config = dict(
    num_hidden_layers=13,
    hidden_size=576,
    num_attention_heads=14,
    num_key_value_heads=14,
    head_dim=64,
    intermediate_size=2048,
    vocab_size=32000,
    hidden_act='tanh_gelu',
    norm='layernorm',
    norm_place='pre',
    norm_eps=1e-06,
    positions='learned',
    qk_norm=False,
    attn_scale=0.125,
    bias='all',
    tie_word_embeddings=True,
    parallel_block=False,
    init='normal',
    init_std_qkv=0.0202,
    init_std_o=0.00396,
    init_std_up=0.0202,
    init_std_down=0.00396,
    optimizer='muon',
    learning_rate=0.00648,
    lr_mult_o=2.0,
    lr_mult_up=1.21,
    beta1=0.9,
    lr_head=0.00539,
    warmup_steps=200,
    schedule='wsd',
    decay_fraction=0.854,
    decay_shape='linear',
    final_lr_fraction=0.0,
    batch_tokens=65536,
    max_seq_len=2048,
    doc_mask=True,
    train_tokens=817100000,
    max_steps=12468,
    dataset='wikipedia_en',
)
MLP neurons of a small language model. Each row is named by its layer, matrix (down: output weights) and neuron, and shows model dimensions 0-191. Each number is 128 + 32 x the weight over its row's rms, rounded and kept within 0 to 255. Numbers have three digits each.
A block is one neuron, or neurons of one layer that tend to fire together. After each block is what it responds to, as a language model described it from the Wikipedia text at the highest values.

L2.down231:201136130147107073165148143166176087167071092167160111147143129083176159121127157165118108139095167078091164125173080126123149123108119125102204156126137075093151121166113134067109152147140024062130129125090110138108160168127110117136163123107099110128085064137121091145146161137079185161121139153162110151149147134083149144102114153085149138129168147107177140154150111107149136140069101220057070061140111130132140161095138161123164107146146131117083127135078048095085123163116140098088107104163147102154126126147082129103124159123169122137135112108106120123130128080118121151
L2.down557:142183141176169146137119133134098189139071084157094123138099162104129122127082155115136130134135103150171112142112129102101100129138066127111081114148096120164059117138157161119185107149098126054152095169058114104135170083142084157086121056137132157110097091114162162196122144156085150129117092077157113142155143091107110109172200144121089115197133141143084114136135133108212085164086134091174120127077069144143133085111150175057148173068176116105152198144153156092153167107212148149123155141158120153121069162108094129164103153141164150157103091115158110116113159118139134200
L2.down961:183095126093102181112096161202148098141080110111111218138114134107131110109111116137125193130145085103123140136086146096182089123109120104117174106115130207188117095145106136085161134128158111132071105143099100143127177112124165134128091073101098140137176132121122141132111149124132121148086134124145116163131136159103135078119140062074123101082096083079117074152178155158109087083099119061089135113137128170102130137131071146122141163096151124128117142107147163138074112135154093149148090075197191146077141143134149136084128138119150152117139107139132052045134153133091113112
L2.down1616:139078119218115134099144112155096150090147116179126129113134155111094109112086122114125079136152080128107138091138097167158136128174165152095112127124137145103124086182078118152161119055070110105176119213113143113112163169115091166103120139117128108143114161091110169167126099139159174167094101147111125115099199176097095104145150161134184116127103158114099163132185157062124108124150109106166144141125111103099090105125117161124171131112156154131085134170088129093149072150178151148174149087158132092139176164102125112171104126097148159159156127137135123128117184086138112142
Responds to: Word-internal subword pieces, often a second syllable, in rare or long words and names, such as ar-rog-ance, lit-ig-ated, ha-plo-groups.

L9.down386:115129138142096144130139128120167089113148077153116112154136115136143125096078080075156124144163123151123096091050170157114110131136124131120133063126118110158036131124214207163140160125128122094148115097105113166067142133136031080142155102197121096200079128146062127136107139110126153060178100142130103144152127139159175146130147145130159122112132158116131132156151101096135158115124148142140113106137148140136105168143138149159154111164134130121116177109150181120130106134052106123172131125117131125144050105124105100161106165155128145186079091094123080160114141154102147153
Responds to: First or middle pieces of words split into several tokens, where more must follow, as in Sus-picion, s-ac-charine, Bas-quiat and De-obandi, plus occasional bridging words such as also known or similarly.

L6.down127:051195102091101092109084145156087162088110179080108127089083152115117156126166117132080120102114116134087132108088135147113119099156110116061123137124170073177084210107144093082101141102136163123172124133151197121063131129145139107171030089138022204118165118094129143113136117125148137120132077121198135164133088158090135106148139107102131113145158124152121186140137130142120143095163134139094139140080083189104169192170149146136101073090175109184126160130154097164074181102107128159104105124107160134178135062175108105064099161152087161124150119160062158131148106094110079091
L6.down769:138114108113169118096147155136071118119136145100139108166137122109060140133126061094136154128132148094177171130075109088142174152159095106147146117130122167175163143140096157108099152082126138137096151072163119113153178112160139111102129162125129174088179166088140140187158053132146127090113089141133140146126129038115108133105094138081126156147144113117103087086110113208076117100147121164076123113158154134156113091116133121159078044133166145109114162112159109123133062106128146173140088133175138079179094169109119122143101198141105147058158116120080076095090120159114191073
L6.down910:102157199087151148124151161070133131143150140129114098107134081141147071088177101166131131183115109083118144121164117138151176073089140122144136077123088119131122095153129151113097142125119046106155058084153103112092073163153160178160132108100106130124169035122164161100114164142114165160149102116102140139108033196058101174133141130096163115093119149104129116118119156146101123146161120170172180087168090149049147106139149114140116134146062183101104102133152125099131211105126148171173165137069090153165143145144097190148089123139161209133087104127153067182136115100110068109
L6.down1515:159125111132113109096106131079109096107079103153121148116111119154097210055112060107118170174124109123109171119127156095116119143185088097157167127132161106163150161172091161123139110120168174134077086087070090093155098103116116093125168138127116196114109157082195136152080133084106151178144129137174145156154166113078163115185110140168119083112118150100125129098121105128118174177144099151066159173151131139075156106182158202104145107095147129173128176100084140143128121136102088154136130089093075115143140122137055124121127118141144127095209134136122111112104182072147150155
Responds to: Word-piece tokens that continue a word already begun, mostly in proper names and compounds, such as Far-ge, Pad-ova, third-party, quarter-finals.

L6.down452:084102161097110136102087076153114121051050124184108122152134113111171096112149102125122142178080173111113106107076138185159148152151195133106086109177141096105119055120134107160069072160099160141150154156082169162141085142104087107071106114128148076153152120165127152150106188133135215143122121121120113179152139066159038127104159095141129169109150118145144065074129068107155104122135084123078133169112209171125095097195142120120174120147065174132189158087166171135143014030068132124152173185131110124096104113103142109114100130155099112127135088110107093102134137175127151126
L6.down652:104115147045145118145149113118150141088126126203178179208111136115092101097142120136122149094153155147131168086121201101097132117136086094106118145104168182144153123031144103122083035153116148112151138093116057116141158107087176159119106113161135170121104174152177141087116142154089138144104062158118127161105061111112160130110102150120108205127146155159119073112054111073109133162141102135163126108107162148118190145189155154142148203074166120160108163093110141132116058122064092129132132123121102070086124147167114127103125164178069118177130152123125096112143125130154166115
L6.down721:132158164127138158139125121115199142080146127159093118148125144153164089087106112173106124109094102099044086167100128070115158144167119160129140175152133068128121151203108094083083168172075094116114141128098109156107152158152120132165087176106102148144093172149149110149164107102165172193076159153098113135188158118084113146117154102073092166129135125150143105137126115181077072113119184092124112066076187115159165098132141119108120116164123135173127150123129122139171117154119183154152165206086152089103123179125097153135132116155190086152135140089101147089094116066115112111
L6.down1437:138084134083134122107108139124091100088128053124077097131052084044134190124141134100098144104101088154121152092145133117092087115079104181096090163133191108110122043133108114140107152148081083175234093129155119125100095117130191095160123075117190141131109155070124179130136144178160144156085120132113131085118100123151077136165143112152119071153151109118126134111120182105160148140185123096149155093092118113091104151139150135137169131104130115140126112097089134088146136172136085133124116144108133092124114175140127087170131139114070155131117149133093107139161120109113181141
Responds to: The second word piece of a capitalized word, mostly one opening with "An", as in An-est-hetists, An-am-bra, An-s-wer, also El-br-us, Al-m-ighty.

L2.down367:174181106105127115137122120115085113170108174088156092108073157158151117086100160134107086142107129143182117212100143140103151110095153122104146125096120151125103141133123150141112114088133107127107097124118121169109143123134170172090206126136111086089143160117130095167103083113120129140125178123163098140127113144092180137111124173087080141155115139066068123132141142150103219149144148167140153080146162089129179080150168094204097162101159102063095079174174084145094137125111095077096153115144191142112163141121122172133130155178132146126080109169186135088098159107143155131
L2.down393:116098139079105097160173083144127116120129155149115195151126089110153101134088140136074091145074132132116192163172122150102128066170136162137163152159150108169101174175086140148181136107105084199028118124132181134082124133143079164091138112116130095139105073119153159106120151152155134129145187158137154137100045089080150132198143153120129132139144125112160105114090128072138138083092115140062126146166112187137122101157076181171131177095151156069108159129120090123105089193144124131122159130110161151160138089146166131135106150101172138111152166154125103088160083096163174123
L2.down989:131171096201219153065136113120109173140090117130146110099121133082249164133181165078176108145162119146149063159154107121131122108116171203088184161134159127102141067197087128136124050097158146065112093118125110110161158118078161098125135118117129170158143118107155154145121151130146070073145131153095135181177166179132108103062129113110141139122136138071074150110130097114098151135073145147193158179205145111100190144127130098168074069111091156110162145151140178083075173122132152132112145120147146126117138110125179117080147115088133124107100136110156109198142104158112043135
L2.down1561:124113144165129105101159138067116152134140098177157209057125123135165110126105129157143099151115168124101199127134129116092133149125161152071160121089142090117093067130129122093133120111119108090129092117165124132075057112151147089137139118165168142053076115157139143129154173162135097198064132123129136119117098086115144203138145081171154120092136068103103157096200141094128106178144094136070086179128198073079147156162133119180151144137146139083103112135133113123174109100172150175121109145192175179112171153154138170105195085162139055183141142139136156144148134078170161168
Responds to: Country adjectives like Dutch, German, Czech, Australian in tables and chart names, plus word-final pieces such as -ly and -d (swiftly, averaged).

L2.down204:187077092097206155154091148139107168156118132142124096066153123099144129056150139101115057127111169112132163229152131103126086086204090124197159164129117135077129132175102153118135098077116162121147106114157152150130126153073165157118160136132123091113116097105116117197141135129094110090137159146142147117137192133083130140140111138115138072132136121105081134173117113097203119137127138084121165177140073144196118167110093101106120095080133186160192114123123147171100122105118166090212159160125151145128134064125128096069077119136133144149141142120147142185039184108167140123
L2.down342:148155092151093114060121152125129116089046192176121190170085179152168088075138112120126152134139131218109176121131130108121113131162169103132193103113136136106100164183123076132131113208104151100179141121141153090099149130159168060112067142135113190126101107091069162122104166097104160166144116092097145100127093160101154159059110105076153147125166116121087158175198183131111130100122158099100110166148151091163094123165119122153066144124061117118183136146141136112121136070161167139146236151167178142148173177182127138125134119163167158110093085154088135103116208054121118097
L2.down675:156128131202116168115145168155081070104135112106120134117123173141154104103119125141223115093216080201153186159107108106159118100145144074133151089142163101155085050145165141140088078128104174105152161078103125173098097150159112148098123111146090143137116081084160180114155153134131117134180093109111160096099180135111118177091140138156146112108118126130155165114093119105115083122124131107129177083134077123175151153109090104107102175125138148161170116093118129092101090080062113178123188153103148159132116146131164154149144145122176059140135111074162173098096177109094117110
L2.down1514:156183089108112135076072184075168101096120106121101133169162147089144170109146121153075108079054152115132192153065168163101156143186130126133191182125076155174115133168088077092123189179148114132128125113124070109137150136122152147079125158109104122044215121114115179172125132079143074132089161124123150086100134146125106146171130147149191068113171153168194072140108159154117099085100094059132101214121135116177145149105141098139094132104112089139124129122107115138107119135131155138169138117149181094130145181118175136098075123143161079100191144157158115116099122091158159125
Responds to: Accented letters and odd word pieces inside non-English names and words, such as í in Gaudí, ô in Ngô, j in Kajal.

L6.down570:109069123084111124129100088078109169096110133139078074140167146100141127187153124156149178135133126095138129146152157171160119153137095140105135130142117121150193106118069177140184060147168104104137138110125132102170157123182149124145161100110142108097118170157100103137124137093122171093155164152144169140121116166078118127161137069098182167149094139114158066101086204107135122140068146126156149139106139125193098145078181244140185142070106124159151141083149177113109074131079151122116149184120115202098104137141107110166122153135122103105152094069153106110089151150139072099
L6.down795:150103167179032167110149066100167134161124144073209044047161141143141135137154105116141125167105133162166104159184129132108119145129091144162143120078024160176079101133166201118178096116098152087131172162144088163110172089152136109157139155077122188105161105110129125088074097160158110179125162080172133131154128121120137128111159101098130086129159131112104108173134113138172170100101122152153125144131127123159174118106128101127045106161130114088160106091102164090104072122132107111109144103165143131155143151117111158137113178113097110162111071206124134158096149149140140101
L6.down1632:161087101094138143122123081116101159085183128141119093161137101138126138139161081093109166116095105127112162154139128116132106156183193198167195099128152161171092101167176110159140098181147148126120168157091120113130096103094132166132167106117186176127106078174155157119087122105061153129098158108185127167135132123114145087121127156157151166194105100115098089126140162084079144128191152095095145178155138123154195145103117148110094159131147070078091173138112107105107140108159107138106079120183154138145146169154174120118120142102105191127102126107114090168126154134158083103
L6.down1671:163126145087104152127146120207162151121089114130123122101130096129117141144147107132103125112160139143160185121145115141098131129215077164190081153146132183107068155125107162115057186169085131129071117069153090147111127127096132141095090131063152092150074099120117175120136159106124153124125087136128119141174109160109110103157102084107110086164149111137151130155098100184170138104183129141078198140099132130181048050140170149124095062090173170088104153166136104118132137213131108111106144165126117119178124109168182141074086085090158177120113098149074146152110122111162141078
Responds to: Tokens partway through lists, ranges, tables and number strings, where more items follow, e.g. the "1" of 2,100,000, "July" in between 1 July, or a comma after Shteifon.

L9.down491:116114134086134072162146136095171164119134120169120093179111131108138106119155149173152136126100108166137108101162108121107135119125118090097143101110126135139148131120148113132147121140072143121195163084111104091153107142115158124155110120104109159048159180120170184150120073121048107128108195121163143147117105100142132152142117070059139122139134131111097109080078046131165149161114112144158148121130083075146200151123132140065109084029122127130116140086100091185117118139090125111127135096046101041118111106183160141144137150166173109126095117118058160157076141177136181159
Responds to: Short subword pieces right after a word's first one or two letters in oddly split words, such as s-y-rup, a-b-rupt, J-ed-dah, Vl-g-film.

L6.down384:105094161148090117119129080163165171115156139139144125149082129100096085112157152132137138077084121167212117113154042108135159168188146130115159101106149189155127109168135156100136116149141096130154158128174086170060103126100134171157113169188139143164149135158081205089089111082132138153131145193108130200143101139123130064160142151141089123105103120084092132119131091145142128130131192138141111140128094093118157137161163138086146090114171168122142093120126177144091070139116115127156115050083152117122088110108091124151163102149108124193135127121122061159110141076134109120
L6.down1357:160077149123122157100112173139117124104151086137122144159078147105127137134149164113124025135183137125126106122158095144091119169161128122112178112129073110173084141093134117170138146127140157092131169144100141069115143160096144189167165128148102123103075143152147175156158199109091127164087140135183137143139128166111094165071077113151121130185114129098135091092175140198122142109121090160110171065151085092124107177111158166135091098134148123111099104149107081079129150108109100115109124174101083136136086076121146134083169094143130154106094137106102168091108103135102165132
L6.down1647:046121130160139082116184116126103127188095124119106148121115117085100167116133057150069144095137130098093103116077173101090171111139113114080142180119105141107110121102093107140069111100124136158039159093192130142156168099078121166125110084170113102139191130185102138100156106228077087185099167155101154153119125135197108073061141179088104118104197118141096144102173124143117203089170130077103113119138149142136116089072126116191144154167126168115176140118108099097104103130125179054101095164089117096107163134166171082141087042124144200101148091160109119127144116147135144150
L6.down1966:106184123089119187114122163163115161169112112114191137143128134093124104153071161127113110170176115051123145172141145127151108103120113123116101169163156096120089136111056104091055108057104102125114134122084177155163193106134127153072145101130178125115157172138098136127172148135166140109134120135190142103112101158146145163116125102120171105187130110131112143147128159105120187112100159116084097146104187126082119106095108115207182109146117122100146121080133237106084182150104135067103114165169144158119133111216151178163111203109154131159088165136169110103120139137113086129
Responds to: Articles and determiners, mostly an and the, that open a noun phrase right after and, as, with or a verb, e.g. put an end, and the other actors, possessive 's.

L6.down462:084153162067090210091125154110125167173119127125133242158120139193057161112177158125132183086132150143138128115148150151136118073129113166133115105115079127161123102074133131139175125194106214127057138119177129093118110129139102145130140111114168151119101126130080103138136077095099037171144128103161150080132158109088162128122183166174070109123085181101119130104149071080142082127156100075166167094099101169171156107100165145073126143125161109194157127126106184111139063121132145143143126182140128138122120105062174189120082166133065051140113118124144086135134184160159175106
L6.down1352:118170151126144091116137140094167177125113134119066097172168154164143187126103172115154049090142127107136071105102141149129135186139104150122165170140158136158099040105124177115170107122114114149185097115151137061091075083115149167108143124149066166196118156198078112176135107188159151133137121155090158075100133156154079145125134121159146129134163137157096120174096107123166172109176128131152110137118132139165164087075081163075107164164175086186141055163130124147140131098135175118066181101148166174155142073172109112106099125111066109125107141060145040106146141113136133136
L6.down1732:165091149060098195066138117107134152136056109152079168071087183085146172204084118150096191108136149100112120114120087140089148093156122162169103067084150171122144099147134174091120147146113057110093110127216171134122194165108138185158167141135129124141161141125142133113078143110137077208163085085161139139116124124073161098114144158110185129134147115179115168111071140146147138096107102150135118141099126118167109150122121100103139079134178085142161152171110139173108169117122115080209097072148128086168137140193137069040072137074100098118085141101189140136124171148116193164
L6.down2036:142122119082131100148103127085116150147043139092081135134175083148074164108106076179170145157175168190143176111083124142117130139136184145158174134164141119170075094104153146117082136115121107138119143176204131109157138126107112103132127065114128143215196158093128190124087100097154090118126132128133130171189100165178138042178147156125143126102190183162090187067099098081134115096121122108122169111128083151175112088141154146100137118150074128141161102125128168126128119080211145072096131115099104116081143101178119131088141134133133128104156164120145079162150119120105133112
Responds to: The token right after a piece ending in s or S, mid-word like s|addle, s|leaze, s|accharine, or after plurals like Students' and suppliers and.

L2.down156:081110086140178114118159117092089116089096140157074133158092086112097151092097146093085053113156150116117189119107077127177150120133105153150118117121095171157139073134125129107145211138119115158125148215145116105159108124151156206153136185172164180103139215090151170132071221141147147149113107113179093125090200091103126128131173089127208140099136084113118090196113115093099146085092132119148115087147156098144109189109095087172129131153102093134080084104131069112091135159165131138078094191132100173154156159151154107119110098130117074127133131097117096122062139097062132129
L2.down575:167116064124120144124151141140103130167120106133100147102099125078123105111147092100118113080127092130115153108174118128131096152103110138119147112053108147074149000145051134114133059189062159129154139172126119127058065091108132114132114141178141196106123131163200100089068070114120163134136202110159177125052138169131119073113127148136189180124076073132104131083095067115148112076151162127080097118127149087128124102091139120117141146152098112147157085085162137137102088144140112126116138131127139175116119166129127109148119136081132146084104098075139072144124146122088082085
L2.down867:110157139148140126159102156093121122087095110084122176152052133138135146200192115106143188138191080166113139131142142172117098161117154149118121139094179139153161119078147103128133175109116159127138111170092094122172147169131076143115099117184100082130161123127100109232156157145161084176139113122196133122138041109170117121137141098158106090157165143129077195161161121101106137039113117082170107158135161124100080175090127115123134113090108157148108133127147054138165090141134146105142134145185124128173089159136114141097154138131174129090132171137163131118134104093142152116
L2.down1402:147132147114114157125158165111163106119089157117111165066036138117149128080160133098106115071092137092152127105079099177083119147103084121086099107142142112100093134103152142147119194083152140112137211166177068062138082119136136131145125208148111193082122109164138171128114134107140121138116187097089146156140104141083107130148089077113180156186102134149156157114099123103143149090160126117142156184147125155094068146108115146112143125062135150142140161183116133111112133114163091154159095159120101180104103110168170220151110083145142154116087200114131102119129138115125083117
Responds to: Semicolons, and less often colons, dashes or opening parentheses, that end one full clause or list item before another begins, e.g. "jazz; on the second floor".

L9.down1991:192113178098084100121095161131145170152085157144137171149125101149129155132179115141204141135152140149125093174103131129117151128147156143074187096130077126109150123119143106203143088130155107199158073135136120122126158082148187178176159103111109119182159149094194149108169097165121220125112140114114134124124138158155112094095095077101108131059089113079071122098136124113187124173192109118151133077098159130169102120149116124142077102105168110151165116116135116146141074109104137140109150085128122097077100136123124176149139128103104127087145135220147107093155100177146087121
Responds to: Word-internal continuation pieces of rare names and multi-digit numbers, mostly in table rows, e.g. Tor-y, Visa-lia, 3-,389-,201, 3-:13.

L6.down335:094135163118127088105119100095100121128080160103167149115125126120075164126121173137199094177126108108114118183188126129159154155167125144090096158133128128150133155177153150096168080126160092034029156132164162136149068073104076109156058137102114054130080130125165088108099116076135135149179151142148172120169061092128155172118122114127082082093125122132166116099169146137157092109114124124076146169140137152210127055143101152105117122114080170135124175123133147133148165127045095107132133121125175082099146107125141174155109142106122123119143136112102123136184148171125101126
L6.down405:127150088142062158124086140063188122175081112102177080130152116187084147113108188140120052145180135126110129139081144143144116112115104151136083097126126158114158099115078124138163185169122144135107137103085128148103140110154088160142156101123097097148090101084105115153099189179123123141086141155163119090148095172086144152129112069084150133174108086116115099118162169124143153155095145162140139120110155131131122129103179129128087152096116108095118146149105110123162086160096109170123096120124136143094081111147115154174140088158095155126170102126133094127096084109110092086
L6.down608:080110110142154103166042134090110126142082107137132148157124131082097084202089157121142122099100168144135097119109089134164168106147089080171142147186123135161162201153140109133102068116126102115147153103120155136131084127089121147124124142124133207132157157137141162198147094131223120153120127157156131165129159105133113130162100086129100163114156098114143093163099116113153076106121125125034096165092099118161123165071151174043122105078125141117072101106105150113087086133096109105095162172134051059103102148173130128150030101148111104074132091105109135176104148128061122108
L6.down1460:089151148116114129159129114159157105191085101166144103100126172184144145150104158162172109100164081133149128166147121092149128157157118165101113166179131143122126096136144096146119138153201152090096165112115105183113134128114104112137190150117074120111105169157084157166159152086093130110142102138158129136092105166123090102135130167071160126133128149178088165139128161219096180114123126122106145013163134109132201115189096120140103124080130088147131092106110156115070153065135169157165146180185137132152140149152150167116131120106102092116119136085099080154094153128104163130
Responds to: Short subword pieces inside long or rare words and names, following a prefix, such as ex-ten-dible, incon-ven-ient, Intim-id-ators.

L2.down251:111176080164157137118086114133148148162134110162068146197132105084123147142065144130196104085108135115090105111146140075177130197068205107128100146096121153145126073128133152079156147167092110130091146099115114140164167152137103069164101199133120060108121133106135120186184152083132142114125135153165091122089127081162109181127111170131112066113133154096126138135135200110161181162132150115153133124156153111174174107152123167133108141109109060130099143163104140108069129099106099116152094190095102149135143162105166121131131165123149080107127067131189134156111113099175138091
L2.down957:094187045157174167127178142160120105137061132121075095148111144111182134120095114103176096067126116149138149115066137172115147177120117139162126078098144165152179154078130115096166146117103149137090164175174141104151071156093101105167127075165097114165162062122151173096105120061119087106091072148184127104086121182131109129077178103217122165050089121183153156124142145110126071120092172139118146128135152138128033118131179183167136103122150181105147177122142115111086111183183147128124115122133183149110075092120131125151127114121144122149093078121104149148124096149135114109
L2.down1057:108188095101132096111110157082159185199097169166135152091177117122130094145121149110154090102061141119144087125150137140151101105070060184098125143164075127178122025146171145093169184110153154088181079135109112134135109099107092152157118120109149135097133124175119162179147102079141097152133173112144173144093115159119159117140146162148121078176155143138126111144149085164072110078109138150183153083154098128117097152150157142117136139174170106132125125094169103084142113121039064174043099173096116133124135160141149143121129135149092123144102100152102131111103094159123125142
L2.down1790:148114110135162136179140117154135142141177124102143151110166148105153112136121048100139137100151105121132161120073116122141119198102129161098152136132168121135050064146097131153179168172138159114143083133162126152092147187118166058162029116133147156156186097140147157175173127098185061122080150090184155170144136141136101117129141108101142133173089171155168160105158165125174145136052116181110142102090127170116120162128108166111162132130142063111105182118155132126160123066170109085104108156142123163128150127108141128118145125094192153105102081098144182118131101142177152116
Responds to: Fires on "o" or "O" word pieces inside names and foreign words (Ioan, Campo, Nabokov, Okonkwo), and also on time words like "later" and "early".

L9.down797:140119104148138139112148159121113158093105111043179108103157139127118174125121166106157138133131133169190150134094136085141156109115085101148161149168155106149046054143170108162146062176079140144093116072146106043137155128160113127098116159130092145073111099143081181161141121157143167095172143041135089128159110114181176187138140078060011155138148149203129175177142188154126132134140081176111150123096135150164151128118071130146170147127093130082125082072141169105136136116140156135150104137087096173108104127163091122070102100121096133116171173132125146149154123126110114172
Responds to: Ends of non-final items in lists or coordinated pairs, such as the comma after Australia, the end of Albania, or both the.

L6.down192:091120116137049145138117109150127051105145091103140124180105090131082110132093120130104144057086172072136120145112105152113060143128143123164133168072090121115118186142143104135121192156118136163144155112143148129089173132121115122155147140127129100181120124065101107203145128128136125106067155103040121137112139095084117131117140138147138136064122178140089135152120133112138081077129121106116131131140132083156037157145087133069109123131102107099122151139044120146100057105102121170193153166162153110143124110193090151136076117133133133168142109134104117098145132174087151151
L6.down638:146106160142113121141122101093129113103105157106136097184124131084173162135138127119123116061121113157128127127102094179106090165156182134120109127139044155119159144174157131156091104136134104141187160140087115113162109109111160088128066089170146208093084140096118111115169098131166169130085137221095138147180170165062128132118148152083132093146142150134157126055115137068126114150117114074172102136096161174068085119119126148143137096123133116135135162140147187084161130181130146131132128107142164175147175118104133144075119160124137137171118117184134097145077152173068136079
L6.down1332:169130160149112146162104111142049123171083144125116116153100101143153132106188072124158126097110149135145217131107138105145053087103175110112148046116149143114124120123114113153122126128120088130147178090123094145134151124141133135083168133116165115079133101144140155121168159128116124091135197177108149126116114070189097116120127115080141124109084144107134090194170143140074152059152070103169148131176117094108086151165071120156151118118150133143151169110129064168145120099164175100115166154119080104143132122160123128156072116109148151099127138138102056133154112139136129084
L6.down1640:106132098055115128094118130083104131081133122133116115111046084124063122189178098165110168151144078121154149136114092145142098131184114151137100118098145170158102111146057063088082133169136169092146082117159152133104159192101110159105132160139090193173156075117127110165205100113181121108124112144088158146181173131101122127108105105114166154128076128110109155113147140153170127102135092176169248168142086178143095184112110061077212152122127137147137121141140126176140069143200093169201142141106151169113087114144176114133136090091210082180122126058106121195045064124092129134
Responds to: Non-initial pieces inside words, abbreviations and numbers, such as the digits after a decimal point in table values (1.69, 0.25), letters in D.C. or C.D., or splits like sy-mb-iont.

L2.down160:120084137154080089109176133182117081125175072103122083164108122093120202076145171175128138132031135137152084105095079118110181149118091081166102122111142103151162095159130154105135133190121176108113100176113129160155138129066136103156124160132146143152093166095095130112129139152128196138134072116088137107108151145067193110124086120104130156137126055124105142110102113189125158080109145125141047111096140145082070088129137192140119124094163154158089160074141132136109140164113155137135146061095143198079140110134154119153099104146121082101143156122180092097114150196152104164
L2.down808:140096154117155114110129122190168109127100180103124122103154113137121151151131135132138109066208192120149154147173142140112182164208120120118129174118138088124117134174165064128114126156111020098123116093110088129147155159175112154134094179115158200149142073137125115108119126080121118143168088141123153149135142146135093108175125093165145179182168069142107190157129191181081102049131152141087147090087141129055133101090165121126097148123106172145105123076127167188100131143144162198098128125141121191129123133135109120141096196096191120055119139057128110129133109154111096152
L2.down971:114122101131119161115098199121180144169147175100162091133102100171213105158156131107159132131139132137148145126101179155106117152115126150157152172150126127112105161094100114107175108121096095122096162125129152125197112107131163095119089121073152101094092148110078141107172164113088182149125062174111157180143121158108149122127124150139109076042100040080136161148065163150131086112121185126046091117121093149160108128097137134155155080172151115160106146149172111097135186154161104110121137103102175129065147113117154090078142129128097106114083077132186154164174111145133113166
L2.down1194:069145151164148154130171158182075129148056167115123130101113123127141126132073100129119116141087180149178175168094103183130077131134150087103126120141169133166109128139067151072164165159115092168135139060124144177103189129103179117105065147165130129084140169123103096128120081089173144092105145163119124109149146127083066146123148157062106146140215122176153131140128126140091164079116148125149131044086153147044092144141153126155109130092135159151161137167141088103105147145094090109071131143105093176127118130086127126154142107105121152170157135081171081076073154105125126128
Responds to: Word-piece tokens containing k/K inside proper names, mostly Slavic or foreign surnames and first names in tables and lists, e.g. Novak, Medyk, Aleksey.

L9.down836:169167168166106089141205114098138110150062136156103131104122059162114109080168133144155131128152127110154179069175148140132193147142110187138158161108203196137089151086105167126138170159154128162126172150148110122157132109117097155130189127188046118140128118062143168145088124125037172137146097126148097030123133111118169169159131142091071163110088207140088199079112157110154076117114081171130137108074162135124091192096124140150063066053092084141098118125127146143074115139134110106148098147121108151098112087088148121158106120096152119159181149107117160158152155138115064142
Responds to: Second fragments of split words, often right after prefixes like in-, un-, de-, e.g. Inf-lam, incon-ven-ient, in-spite, father-in-law hyphens.

L9.down617:097197017157074143140103108141070132119137106117118152098188121082156123138111070177128099128058148187137110122165183158074087119142109117143119073165171091144117091122123152176125160128122147143111095093063141173153143174114181071143186150148121122135123113165131161094112149138102126129152100166138088113119180110152081115134077168106173092098129098145151154145123122158141160185129114130087155094125136192143148098085090129141160101124185165171081108186122169142111075183142077113104063182175170119163111149164133124126122199147121128112155097115129100131143107149122098169
Responds to: Mostly the article "an" (and sometimes "the") in running prose, e.g. received an honorary, had an abortion; also "an" word-starts and table numbers.